config.toml
hidden_act = "relu"
norm = "layernorm"
tie_word_embeddings = true
init_std_up = 0.0535
optimizer = "adam_variant"
lr_head = 0.00582
decay_fraction = 0.738
batch_tokens = [8192, 16384]
MLP neurons of a small language model. Each row is named by its layer, matrix (up: input weights; down: output weights) and neuron, and shows model dimensions 64-159. Each number is 128 + 24 x the weight over its row's rms, rounded and kept within 0 to 255.
After each neuron's rows, "fires after" lists the tokens most often just before its 100 highest values on Wikipedia text that the model never trained on; "fires before" lists the tokens most often just after its 100 highest values on Wikipedia text that the model never trained on.

L5.up413 [101  93 127 128 125 147  95  86 109 108 119 123 128 114  95 129 169 142 121 143 101 134 167 111 109 150 148 103 180 132 134 133 129 143 159 133 150  88 125 117 108 173 135 130 181 122 107 131 131 148 146 139 138 108 135 141 141 145 146 124 123  74 112 119  99 166 171 123 133 107  86  74 156 106 122 130 167 103 115 150 151 143 140  96  97 137 131 108  93 131 136  65 124 136  94 136]
L5.down413 [106 118 140 116  84 108 157 126 111 140 139 109 116 152  91 119 137 142 106 134 134 100  83 126  95 142 104 139 132 113 137 132 155 114 141 132 132 156 137 109  84 104 116 130 187  85 105 118 125 125 126  96 122 165 115  93 146 122 131 106 127 103 141 113 111 126  68 165 101 143 161 127 171 118 152 158 155 134 147 155  85  98 143  87 105 110 168 118 127 106  94 134 153 108 128 146]
fires after: "\n", "|---|---|---|---", "–", "|---|---", "|", " |"
fires before: "|", "|---", "7", "\n"

L6.up400 [122 120 131 144 157 133 128 139 122 123 126 130 144 166 130 139 117 155  82 123 137 141 131 153 149 127 173 160 114 163  95 108 137 130 142 137 124 166 165 120 145 117 117 103 135 107 123 126 123 161 131 112 137 109 174  89 113  75 171 105 133 112 119 144 105 105  85 142 175 124 113 144  96 133 154 134 178 118 100 134 122  33  70 113  74 143 119 154  96 136 158 152 148 136 170 116]
L6.down400 [120 106 129 130 179 132 169 182 129 113 111 166 146 125 126 141 119 155 112 165 144 117 129 159 113 144 113  96 101 114 102  93 136 152 135  89 143 146 156 136 127 111  73 109 137 167 172 154 132 127 154 146 181 106 150 126  90 182 121 151  91 142 117 129 143 139  97 101 131 110 113 113  95 149 156 131 133  87 140 160 143 122 101 120 106 117 109 155 105 159 104 121  92 162 158 149]
fires after: ".", "==", " =", "===", " =="
fires before: "\n", "c", "S"

L4.up573 [171 129 144 128  94 108 179 148 135 133 148 120 126 136 138 122 130 135 130 141 131 167 111 111 140 136 113  94 130 126 104  91 107 136 148 113 136 128 105 139 116 182 139 152 107 118 148 130 149  94 131 173 115 110 120 141 121 106 124 100  88 146 147 111 152 143 140 117 129 141 138 116 142 132 122 130 171 104 143 133  61 165 197 112 118 143 113 122 157 147 149  85 147 127 111 109]
L4.down573 [116  94 149 181 118 138 174 108 157  92 133 124 135  88 126 138 116 107 152  93 103 150 168  89 149 127 143 103  88 141 105 110 177 119 114 130 107 130 117 170 110 154 125 122 148 171 101 101 129 202 108 176 116 115 144 143 116  74 121 119  84 150 163  89 148 146 132 140 125 146 107 123 137 118 154 171 143 113 158 136 143 152 122 103 129 117 160 130 137 137 122 120 145 119  97 143]
fires after: "r", " H", " d", " h", " D", "H"
fires before: "ory", "or", "ing", "rib", "ian", "m"

L7.up100 [ 66 115 129 114 110 162 134 111 120 108  98 126 112 109 171 130 177 148 116 108  88 116 103 128 146 184 134 127 180 124  97 116 113 142 128 155 149 115  93 175 128 124 124 128  98 118  96 146 161 113 126 152 119 109 108 149 125 153 152 101 164 120  86 177 132 142 180 181 107 144 110 130 144 143 177 161 133 146 114 114 155 142 104  98 146 125 161  99 127 146 149 128 108 137  92 166]
L7.down100 [116  91 151 116 146 152 122  75 108 101 101  95 133 112 100 108 144 115 118 157 132 138 121 118 167 121 161 176 129 130 123 125 149 120 115 110 130 116 101 126 124 104 169 156 109 133 150 135 138 105  96 181 132 108 154 121 150 170 149 104 103 139 130  69 101 117 133 115 152 120 122 116 120 157 111 101 122 166 124  89 142 115  79 151 146 100  97 182 110 113 120 123 168 152 134 120]
fires after: " 18", "19", "18", " 19", "."
fires before: "0", "3", "8", "6", "7", "9"

L6.up82 [163 129 134 141 177 157 157 156 167 117 127 132 144 110 132 121  91 119 115 120 159 134 119  87 118  92  91 145 142 135 110 140 148 114 100 188 124 160  92 140 148  68 120 158 138  97 118 162  88 118 135 132 139 110 149 202 130 145 100 135 125 101 139 157 188 147 171  93  96 115  94 143 118  92 131 172 120 134 124 114 119 153 109 127  91 122 123 122 158 102  62  93 147 179 153 101]
L6.down82 [149 106 146 121 127 106 124 168 116 171 134 118 104 133 158 116 133 163  94 134  81 185  73 113 182 122 165 106 143 117 162 183  74 139 122 142 108 113  92 155 139 111  75 132 109  98 143 101 172 144 133 112 133  88 170 136 138 142 139 133 123 138 142  73 136 111 163  78 137 202 105 167 139 124 114 144 108 129 126 139 114  93 154 149 128 129 126 131 144 124 152  80 134  94 128 158]
fires after: " m", " w", "es", "ons", "c", "m"
fires before: "ed", "ion", "es", "e", "ing", "ten"

L8.up153 [171 162 154 157 134 167 160 160 143 137  81  89  95 135 155 104 113 153 142 195 121 144 160 123 118 152 105 118 106 147  91 111 137  90  87 130 112 158 116 103 118  86 158 104 144 144 131 163 170 156 103 129 121 135 140 140 109 113 127  95 139  93 113 113 125 130 141 125 153 126 145  99 104 157 123 127 147 131 136 110 123 122 118 117 145 137 147 105 152 125 109 135 104  92 123 157]
L8.down153 [151 128 104 129 124 103 132 144  92 138 146 138 136 123 119 122 127 164 151 156 134 125 151 158 152 146 121 152  87 151 110 135  77 106 142 139 138  84  97 140  82 118 122 143 129 103 156 169 106 118 131  95 146 255 168 102 128 137 127 134 161  94 117 173 109 116 130 138 119 143 147 132 113 122 113 142 123 125 123 130 151 128 125 116 134 177  91 138 146 120  78 128 136  98 130 122]
fires after: "==", ".", "\n", " =="
fires before: "\n", "-", "The"

L4.up391 [ 98 139 137 128 176 167 124 151 149 172 144 120 114 152  77 106 109 158 136 135 110  97 151 122  73 159 120 138 112 117 142 130 121 123 143 167 162 146  87 134 119  83 120 109 119 133  88  95 110 150 125 110 137 120 117 102 113 125 136 117 147 124 153 138 126 103 109  74 138 151 145 169 150 117 126 144 159 172 164 146  76 124 105 121 118 119  84  77 167 148  88 161 138 171 171 136]
L4.down391 [102 106 155 145 162 133 140 138 114 120 116  96 172 160 135 131 119  91 140 109 135  87 124 155 133 132 145 182  93 146 130 107 138 126 115 142  99 137  71 146 149 114 178  80 116 167 110 136 135 112 108 140 153 131 160 160  86 152  85 121  88 138 120  96 129 143 103 118 136 160 112 150 150 106 142 131 130 159  96 151 154 115 118 120 119 159  86  98 135 146 118 155 116 198 126 142]
fires after: " ", " |", " Comm", " comm", "."
fires before: " ", "\n", "ion"

L4.up136 [135 135 156 117 136 166 109 129 121  93 117 131 153 123  99 130 127 150 101 111 139 158 108 155 146 132 108 112 138 138 118 120 144 135 181 122 158 162 133 133 132 187  87  91 121 140 123 139 100 144 144 109  81 136 166  90 116 101 109 131 120 124 129 161 154 140 148 131  91 169 108 126 108 110 140 137 156 112 115 146 125  83 136 120 109 127 134 109 147 177 130 144 109 129 184 113]
L4.down136 [147 115  98 110 129 117 135 126 122 137 125 141  90 130 121 172 138 159 130 101 102 129 118  85 165 106 130 167 130 128  97 157 110  97 142 113 101 114 113 109 178 176 128 105 161 153 130 113 124 150 126 101 106 144 112 130 114  96 125 148 126 117 129 146  76  84 146 153 149 140 131 149 166 124 127 105 132 117 153 166 133 107  95 120 111 142 120 161 142 155 125 150 120 125 115 102]
fires after: " =", "\n", "|---", ")", "ian"
fires before: "\n", " No", " T", " R"

L4.up429 [152 131 107 134 144 124 117 184 113 133 144 101 171 150 138 115 112 157  91 116 163 127 122 159 145 108 157 128 157 124 110 108 130 135 127 127 133 118 131 128 138 150 124  90 136 116 105  98 138 141 106 127 149 109 118 125 157  79 128 132 129 114 102 107 146 147 134 166  84 139 113 154 135 135 132 122 145 149 145 128 135 116 135 103 148 135 142 127 178 109 132 118 116 159 197  88]
L4.down429 [122 109 163 145 165 132 129 167 117 142 107 112 133 112 124 164 142 175 154 115 138  97 141 119 137 145 110 132 114 136 110  96 114 153 113 122 140 179 142 105 139  60 122 118 152 165 119 162 137 121 169 123 137 105 169 101  87 125 141 106 162 148 102 167 124  83 116 106 158 106 116 122  95 137 124 141 122 158 148 127 120 116 127 133 139 126 149  97 141 116 142  95 123 150 142 101]
fires after: " =", "===", "==", "\n"
fires before: "\n", "C"

L4.up514 [114 103 129 155 148 192 139 114 135 148  89 127 139 132 116  84 138 119 123 135  83 111 102 179 117 125 147 131 168 157 157 101  90 125 111 149 129 119 118 137 129 161 120 114 112 146 136 152 166 134 164 142 117 116  72 107 102 111 142  70 142 124 125 147  94 191  96 125 104 123 101  94  80 148 159  92 132 134 153 101 105 181 124 107 141 133 177 113 144 104 170 118  89 131  88 134]
L4.down514 [136 102 139 135  86  96 115 123  88 115  99 121  92 152 125 190 125  94 142 138 118  80 142 148 146 129  78 115 113 163 113 115 136 134 132 165 125 124 162 157 151 117  95 136 135 101 135 162  94 105 119 122 150 101  83  79 146 112 133 118 167  98 142 123 125 106 158 132 163 104 165  89 110 107 140 131 155 185 105 150  96  83  82 133 156  93 134 158 158 136 150 159 139 139 134 137]
fires after: "/", "-", "(", " is", " (", " sub"
fires before: ")", "p", "u", "q"

L7.up199 [144 129 139 135 183 123  91 101  87 122 129 165 170 140 133 134 121 159 118 120 150 116 121 123 136 125 117 137 133 113 111 115 134 108 123 175 109 162  84 131 110 159 125 150 152 125 133 159  80 110 110 136 149 112 128 135 124 118  88  76 159 137  99  96 167 112 130 121 136 179 116 149 151 125 129 108 136 165 141 120 117 137 170 151 149 129 151 136 170 127  83 115  89 159  91 131]
L7.down199 [108 122 118  93 123 104 114 159 128 107 131 137 121 142 129 141 122 152 150 161 121  88 141 121 135 114 147 148  89 139 123 122 128 122 133  95 149 134 174 148 147 167 133 130 135 147 123 130 135 115 150 153 145  96 141 133 149 114 136 166 114 143 120  88 111 127 111 119 139 142 151 130 144 110 122  99 119 160 137 108 121 124 117  66 141 132 130 118  95 119 148 177 109 129 146  97]
fires after: " ", " de", " De", " c"
fires before: "ine", "op", "ag", " of", "al"

L4.up130 [122  71 132 125 108 146 123 131  97 114 102 153 124 131 142 107 158 118 127 172 141 141 113 135 131 145 158 121 165 106 140 142 122 164 160 124 189 103 118 147 111 155 120  83 176 150 144 146 146 123 125 141  92 111  79 129 123 137 141 107 122 117 130 112 116 137 129 119 147 153 124 104 169 172 143 100 191 104 112 110  79 159 129 117 124 131 171 112 152 129 143 127 128 146 114 142]
L4.down130 [120 109 141 129 129  98 116 136  97  96 120 140 170 115 120 103 109 104  87 136 121 162  87 125 171 180 129 118 120 128 112 118 110 131 145  91 123 167 114 152 110 123 108 117 183 150 131  80 159 148 159 137 100 107 110  96  95 118  92 155 134 151 127 125  97 133 143 152 137 171  95 140 182 121 115 119 142  94 162 143  94 111 139 141 121 111 132 101 134 114 136 162 129  85 154 125]
fires after: "–", " (", ",", ":", " 2"
fires before: " |", ".", "7", "0", "3", ","

L8.up565 [128 119 155 148 158 165 113 130 178 113  94 131 135 115 162 150  96 153 162  81 148 106  85 122 126 146 130 127 144  82 121 137 111 113  91 136 136 156 180 137 149 144  98 126 142 140 141 140  91  86 161 127 123 126  71 122  95 142 116 150 110 133 110 107 103  99 156 115 130 144 114  65 129 115  87 150 140 179 145 141 110 137 159 142 120  84 165 134 120 111 145 145 109 132 101 153]
L8.down565 [123 120 137 123 150 158 158  89 115 110  97 133 136 143 141 109  76 138 146 159 153 148 150 135 147 134 128 119 124 141 131  99 150 143  95  66 142 162  93 123 112 158 135 149 105  82 116 134 107 160  98 116 140 153 125 154 133 114 104 149  82 103 151 127 137 112 118 137 126 153 139 138 145 120 137 131 148 133  96  58 163 140 147 116  90 132 145  94 145 135 116 134 144 127 145 130]
fires after: " M", " m", "m", " c", " "
fires before: "ic", "al", "ch", "it", "ia", "ice"

L7.up605 [118 152 140 143 151 120 133 129 128 144 142  96 104 139 114 180 120 118 164 183 130 170  90 147 123 122 125 147 127 147 123 117 140  73 125 117 164 142 116 125  62 153 111  85 154 132  71 169  97 104 113  96  78 129 127 104 162 158 101 117 116 121 138 109 144 120 110 126 119 131 104 149 162 120 129 110 126 143 127 163  78 129 134 133 131 138 129 121 114 175 101 108 119  92 153 113]
L7.down605 [148 146 128 139 135 164 115 141 127 172 106  94 109 144 157 100 163 134 122 120 118 117 129 128 132  87 124 106  93 144 106 131 135  84 157 133 113 121 169 154 130 130 125  98 168 128 144 148 136 141 108  94  96 255 143 111 158 121 136 135  87 100 139 121 118 112 115 114 125 155 134 153 138 135 153 137 123 141 140 137 135 107  96 110 123 143 142 122 134 127 107 131 151  94 134 103]
fires after: ".", " |", " the"
fires before: "\n", "i", "ab"

L4.up179 [136 109 149 144 110 129 144  77  79 132 134 153 104 134 134  92 156 132 149 145 115 129 139 147 137 132 179 117 129 130 161 133  89 123 101 138 133 122 120 126 147 186 161 160 122 134 128 157 150 153 165 141 109 137 109 128 111 106 173  78 121 159 129 165 116 154 138 170 117 162 129 108 103 140 126 141 134 101 100 139 124 170 173  93 137 135 163 130 133  95 160 118 103  77  86 119]
L4.down179 [ 90  84 120 122 129 154 160 154  82 114 135 140 101 118 124 122 148  77 142 112 148  79 186 141 105 131 147 135 142 121 148 117 126 129 139 157 105 100 134 148 127 107  88 130 130  98 151 105 167 130 111 153 124 107 119  96  96  92 122 158 121 173 161  89 123  79 143 103 171 123 115 127 148 134 104 132 152 133 153 140 162 129 176 105 164 144 122 121 135 175 101  95 132 104 119 122]
fires after: " f", " U", " he", " (", " e", " W"
fires before: "is", "us", "y", "el", "o", "on"

L4.up28 [ 94 136 150 139 139 151 108 114 100 105  98 112 123 156 137  94 146 152 139 122 109 212 119 122 167 146 133 155 167 176 125  97 104 118 136 127 180 124  90 118 148 158 160  89 144 136 138 157 169 145 120 123  91 113 152 131 105 124 120 100  97 126 133 161 111 134 153 161 118 114 117  94 151 144 179 122 180 116 123 100 107 136 145 134 117 112 152  94 143 143 147 116 134 104 109 116]
L4.down28 [ 75 108 150  99 119  78 112 166 118  95  87 110  98 154 136 107 132 100 127 121 148 136 144 125 151 113 100 126 146 133 118 159 110 119 149 120 105 111  84 126 105 119 150 158 131 147 107  70 180 112 116 130 128 120 119 143  99 138  82  67 145 145 118 120 108 101 136 138 146 118 145 159 141 173  81 142 128 131 132 127 140 168 116 121 167 143 133 162 133 120 153 152 115  99  86 125]
fires after: " 18", " 19", "–", " in", "19", " t"
fires before: "1", "6", "9", "3", "2", "5"

L5.up340 [148 113 124 123 100 120 131 120 112 147 179 153 110 129 138 149 140 144 118 154 133 155 117 124 111 190 190 110 131  84 121 130  92  97 108 146 102 128 144 143 134 150 124  85 156 150 134 131 118 153 188 186 151 128  72 102  78  92 119 133  92 105  84 110 100 114  93 158 127  98 120 159 145 111 173 127 110  60 147 143  99 138 138 125 126 105 143  70 128 140 130 125 128 124  87 125]
L5.down340 [181 138 132 118 113 132  99 123 144 146 155 104 107  82 128 133 146 126  52  72 129  91 130 143 106 187 137  94 151 132 145 151  91 150 118 126  98 129  96 170 151 121 119  92 171 117 100  89  91 128 136 148 147 131 102 103 109 178  88 125 112 122  69 123 150 137 125 141 126 120 127 161 134 142 136 144 153 116 136 127 134 162 128  89 125  95 154  99 107 113 109 153 128 151 157 154]
fires after: " (", " was", "\n", ","
fires before: "orn", ".", "oy", "r"

L4.up467 [126 124 116 128 170 152 130  99 107 136 117 126 119 120 107 143 160 156  98  96 116 110 111 110  85  86  84 106  82 132  98 123 143 135 122 128 183 137 136 115 102 190 130 178 147  97 123 140 120 152 160  95 139 102 135 125 135 129 132 111 144  98 126 112 136 158 162 117 163 146 119  82 103 116 114 149 107 104 102 157 163 110 147 150 103 123 120 123 111 107 100 112 111 151 135 172]
L4.down467 [143 154 149 114  81  65 119 126 168 169 145 102  83  84 117 152 115 163  88 106 132  86 164 120 140 118 101 101  90 121 142 132 143 115 144 146 157 146  88 155  91 133 154 126 104 128 135 146  98 117 122  79 106 139 138 151 140 152 169 144 121  71 112 122 123 112 141 156 120 134 147 116 143 151 137 146 143 105 133 144 160 124 131 140 107 114 120 103 131 154 121 145 153 113 156 132]
fires after: " 1", " 20", "2", "4", "9", "3"
fires before: " |", ".", "–"

L6.up243 [132 115 110 178 122 126 185 146 134 126 130 106 102 146 131 132 145 153 149 145  92 156  63 116 138 105 124 120  99 144 130  99 172 153 116 147 155 173  82 118 118 163 111  88 135 180 137 108 102 150  99 117 139 124 136 138 135  86 116  90  78 145 141 140 123 146 131 123  87 155 150 134 121 149 140  78 171 118 154 108 107 146 147 135 169  92 149 119 147 119 131 140 129 120 129 151]
L6.down243 [129 106 119  93  78 139 167 100 136 146 104 166 132  83 141 153 111  97 143 122  89 135 133 119 103 146 138  93 134 140 121 144 131 143 141 152 117 131 166 123 139 119 172 142 102 154  82 121 119 131  88 147 140 124 113 156 168 133 141 129 139 156  86 164  93 152 129 114 136  94 157 159  88 107 108  50  92 136 110  84 155 108 136 118 138 159 131 101 172 141  82  84 125 116 129 132]
fires after: " D", "D", " A", " v", "A", " V"
fires before: "oc", "ord", "ew", "enn"

L6.up313 [ 95  74  66 132 119 111 135 112 134 120 135 120 104 144 116 117 161 152 145 153 140 101 134 133  89 181 139 128  82  94 115 118 133 143 141 127 140 145 132 127 117 121 109  97 150 127 146 116 112 137 114 114 190 118  99  97 146 106 108 127 109 131 169 126 105 110 130  96 129 145 110 157 149 165 130 133 159 116 176 114 122  88 134 119 138 108 157 107 141 149 110 111  67 158 102 109]
L6.down313 [164 160 181 148 124 136 154  96 111 151 131  66 128 169 127  90 124  99  99 133 125 155 152 141  90  88 139 165 120 143 129 119 103 138 162 159  93 141 142 106 143  97 120 116 137 144 131  75 172 103  91 150 111 146 137  97 112 128 122  91  91 142 156 103 155 145 146 125 161 134  89 110 106 131 134 151 131 129 155 123 123 143 122 163 114 127 118  91 135 136 136 131 142 147 137  91]
fires after: " ", ".", " Q", " E"
fires before: " ", "\n", "–", "9"

L7.up190 [135 148 114 124 149 134 126 123  90 117 109 169 161 119 124 149 160 130  82 122 153 171 130 137 108 149 144 127 120 137 103  86 109  75 151 122 154 117 126 123 115 116 104  93 115 122 140 154  90 156 172 120 137 106  88 154 123 171 128 142 117 114  99 135 106  95  83  99 177 166 119 146 177 120 163 142 159 141  88 123 110 123 133 130 143 123 119 126 118 134 138 158 143 103 107  94]
L7.down190 [129 121 117  87  97 117 119 121 107 111 150 149 120 131 141 131 138 132 107  86 121 130 123 104  85 117 111 146  80 166 130 152 130 110 135 125 125 128 180 115 174 130 133 134 142 156 147 148 166 144 126 170 112 138 145 117 136 180 144 128 169 112 146 141 106 119 111 105 129 144 111 152  93 134 139 168 133 100 180 160 133 122 124 125 171 152 141 121 110 103 113 122  86 130 102 136]
fires after: " pro", " ex", " app", "ce"
fires before: "ed", "id", "ing"

L7.up78 [125 133 128 135 167 171 157 134 115 133 108 110 125 116 127 147 174 156  97 160 119 125 148  70 160 122 143 169  77 136  85  86 119 157 135  98 157 144  95 140 137 147 105 131 131 137 144 133  84 184 159 124 154 111 113 122 127 102  65  78 150 142  90 127 115 125  91 124 139 162 102 132 154 141 118 129 143 159 117 115 138 165 104 151 138 123  89  99 148 161 125  61 133 122 122 162]
L7.down78 [ 98 108 137 139 158 134  78 105 145 163 154 152 177 132  97 115 129 191 136 126 130 140 119  64 124 127 158 139 148 166 137 135  55 128 135 139 127 142 111 147 123 110 148  70 172 125 119  98 106 126 137 118 177 149 110 111 146  81 150 133 155 122 121 152 112 159 128 122 117 130  72 137 124 119 133 136 118 135 110 101 178 153 109 143 104 108 112 124 162 155 142 155 114 120 118 109]
fires after: " |", " ", "%", ";", " de"
fires before: "\n", ".", "ot", " ", "o", "et"

L7.up168 [143 124 120 139 107 125 151 142 122 114 104 146 115 129 119 129 144 152  87 110 158 145 117  48 199 125 109  95  78  96 114 135 101 101 148 139 114 114 118 137 121 113 160  95 103 132 119 145 108 142 151 108 114 123 140 125  99 130  66 113 153 132 131 119 107 109  98 106 155  93 140 138 181 160 147 145 143 176 126 117 167 125 145 111  96 142 152  94 158 116 176  91 107 121 132 141]
L7.down168 [147 172 105 134 107 159 127 150 117  95 104 135 119  97 137 140 115 111 132 110 118 123 165 142 132 146 124 156  83 126 177 191 156 155 139 122 149 100 132 102 117 111 131  96 106 103 162  98 120 114 122 160 139 163 127 135 135 101 115 175 136 121 181  92 136 110 152 102 153 134 151 133 139 160 147 127 106 157 149  89 124 151 110 116 102 119 132 146  95 114 140 136 151 114 110 119]
fires after: " comp", " ad", "v", " app", " Ad", "pp"
fires before: "ition", "ed", "ice", "it", "er", "ing"

L6.up573 [124 128 136 135 172 172 131 135 122  91 154 100  93 113 145 151 148 142 106 167  95 185 109 118 135 155 165 137 100 137 105 135 143 118 141 117 129 104 106 181 114 144  92 105 150 162 177 149 102 140 119 112 161 108 105  88  97  79 119  76  98 120 144 124 115 112 132 100  87 141 103 149 138  95 118 151 158 144 122 125 124 140  87 131 134 111 152 101 112 140 118 135 133 124 153 124]
L6.down573 [137 165 144 109 114 130 172 123 138 128 113 114 114 151 170 148 165 128 125 141 112 137 100 118  96 155 111 102 114 124 145 159 111 137 136 131 184 134 159 126 111 117 113 133 134 150  95 104  90 161 110  99  92 125 119 122 167 143  99 101 108 119 143 135 167 108 138  98 130 166 186 149 139 133 105 145 101 107  86 150 108 151  83 134 167 130 106  96 136 107 134  92 162 170 126 139]
fires after: " ", "."
fires before: " ", "\n"

L5.up418 [141 105 140 132 116 192 142 140 132 123 157 119 105 106 135 119 135 122 104 145 125 135 161 134 162 108 126 182  79 129 163 109 192 119 108 123 144 130 118 126 143 135 123 135  84  91 203 147  96 131 170 100 141 104 130 127 128 120 117  93 134 132 154 127 135 122 155 142 114 147 101 118 129 120 152 135 142 188 134 131 114 122 167 132 116 126 128 149 109 157 103 105 153 118 135 167]
L5.down418 [ 97 134 130 157 127 113  82 122 157 119 137 137 143 133 138 112 136 127 106 163 149 150 109 150 111 104 170 113  96 122 130 125 114 124 114 139 150 164 146 135 133  80 107 114 189 113 113 151  93 130 126 137 143  85 135 136 144 132 179 129 148 102  99 112 126 140 137 164 128 122 125 131  88 101 103 141 139 128  92 155 130 142 106 107  85 110 161  55 183  99  93 119 166 107 165 123]
fires after: "ce", "ie", "a", " m", " St", "on"
fires before: "ed", "e", "ing", "a", "s"

L5.up292 [ 94 149 106 127 136 122 149 149 145 124 137 138 128 152 116  87 127 143 123 120 130  63  99 143 114 102 206  96 118 102 113 122 107 140 123 129  90 128 127 135 111 100 156 126 107 114 183 123  85 155 126 123 148 105  61 138 140 136 107  77 111 157 107 139 138 167 125 122 139 126 124 105 120 130 138 110 154 163 107 114 162 149 139 135 139 154 129 134 154 125  93 105 142 176 142 121]
L5.down292 [ 92 117 150 120 131 134  65 163 157 134 118  97 148 126 137 148 110 177 105 155 118 111 115  78 141 119 152 117 174 156 117 146 112 136 140 108 108 148 152 141 142 103 107 106 139 144 127 162 154 136 124 149 132  83 126 129 148 128 132 141 177 130  84 117 123 102 139 124 111 139  93 143 180 134 176  94 129 113  90 154  90 100 140 143 136 104 131 130 133 102 112 110 136 116 124 171]
fires after: " R", " de", " De", " ", " Re"
fires before: "op", "ubl", "ublic", "3", "ion"

L4.up92 [141 146 138 144 152 109 169 146 150 123 102  98 107 114 135  95 167 155 121 151 139  79 148 145  96 134 148 119 122 123 124 126  92 125 113 190 149  86 134 141 131 102 119 108 181 105 159 147 140 131 161  72 150 115 115 168 113 139 143 103 115 136 154 154 135 114 101  93 160  88 138 121  95 140 114 149 103 136 118 117 153 138  97  89 104 108 112 119 130 131 119 149 109 116 102 121]
L4.down92 [100 145 128 116 121 103 150  80 114 101 173 118 103 117 150 130 122 145 169 129 135  77  96  90 129 153 137  88 142 109 139 140 112 133 112 116 145 156 114  99 152 107 131 167 140  67 170 125  82 121 155 138 124  77 190 114 136 128 185 123 112 137 115 116 125 160  91 104 135 134 127 119 117 163  81 117 119 157  89 127 162 167 140 106 137 131 157 134 110 136 142 122 127  89 109 149]
fires after: " /", " (", "3", "2", "4"
fires before: ")", "0", ".", "3", "2", "1"

L7.up71 [144 120 142 157 143 106 153 109 130 134  78 132 103 117 154 107 118 171  86 108 139 161 156  92 170 123 150 129 113 117  92 115 146 125 117 156 130 121 165 142  98 138 115  91 139 149 152 130 168 134 150 163 143 112 153 116  91  97 120 154  93 110 129 143 121 155  95 119 170 127 134 135 125 111 131 146 192 141 129 125  65  80 135 119  81 120 171 139 136  87 152  86 136 148 176 111]
L7.down71 [131 172 150 118 116 125 122 123 170  77 132 129 107 148 163 126 163 115 134 116 156 170 122 159 132 163  92 157 106 120 125 128 123 132 123 133 103 112 147 145 153 118 140 115 162 108 142 121 147 159  65 148 157 107 129 159 129 153 132 132 135 150  86  94 145 154 129 135 115 105 128 107 122 108 154 158 111 115 130 159 123 151 113 128 168 144 103 135 145 114 154 128  74  63 121 139]
fires after: " app", "in", "pp", "p", " im", " ad"
fires before: "ing", "ed", "r", "ition", "ance", "ant"

L5.up614 [127 100 115 125 124 134  87  92 128 121 135 154 172 126 144 108 124 125 130 151  91 141 102 144 136 154 177 104 154 114 124 111 135 118 113 184 158 122 119 138 122 166 139 169 111 126 137 114 144 167 137 122 134 119 156 145 148 147 102 103 127 112 130 159  85 161  83 166 117 133 118 132 144  84 141 139 137 133 126 102 143 160 147 128 121 132 104 150 113 128 132  50 122  95 126 105]
L5.down614 [ 90 107 138 125  93 143 140 123 119 153 158 108 133 134  86 171 128 126 134  95 114 104 153 132 131 136 157 106 106 132 147 121  67 124 151 140 129 172 118 115 113 121  95 134 113 112 129 160  95 109 144 131 145 114 193 142 124 122 126 128 133 110 154 178 127 133 108 125 141 141 161 121  86 128 129 106 139 143 145 109 125 139 180 122 115 105 133 144 158 127 163  73 149 130 123 128]
fires after: "\n", "|---|---|---|---", " m", " n", " rem", " re"
fires before: "|", "|---", "ed", "|---|---", "el"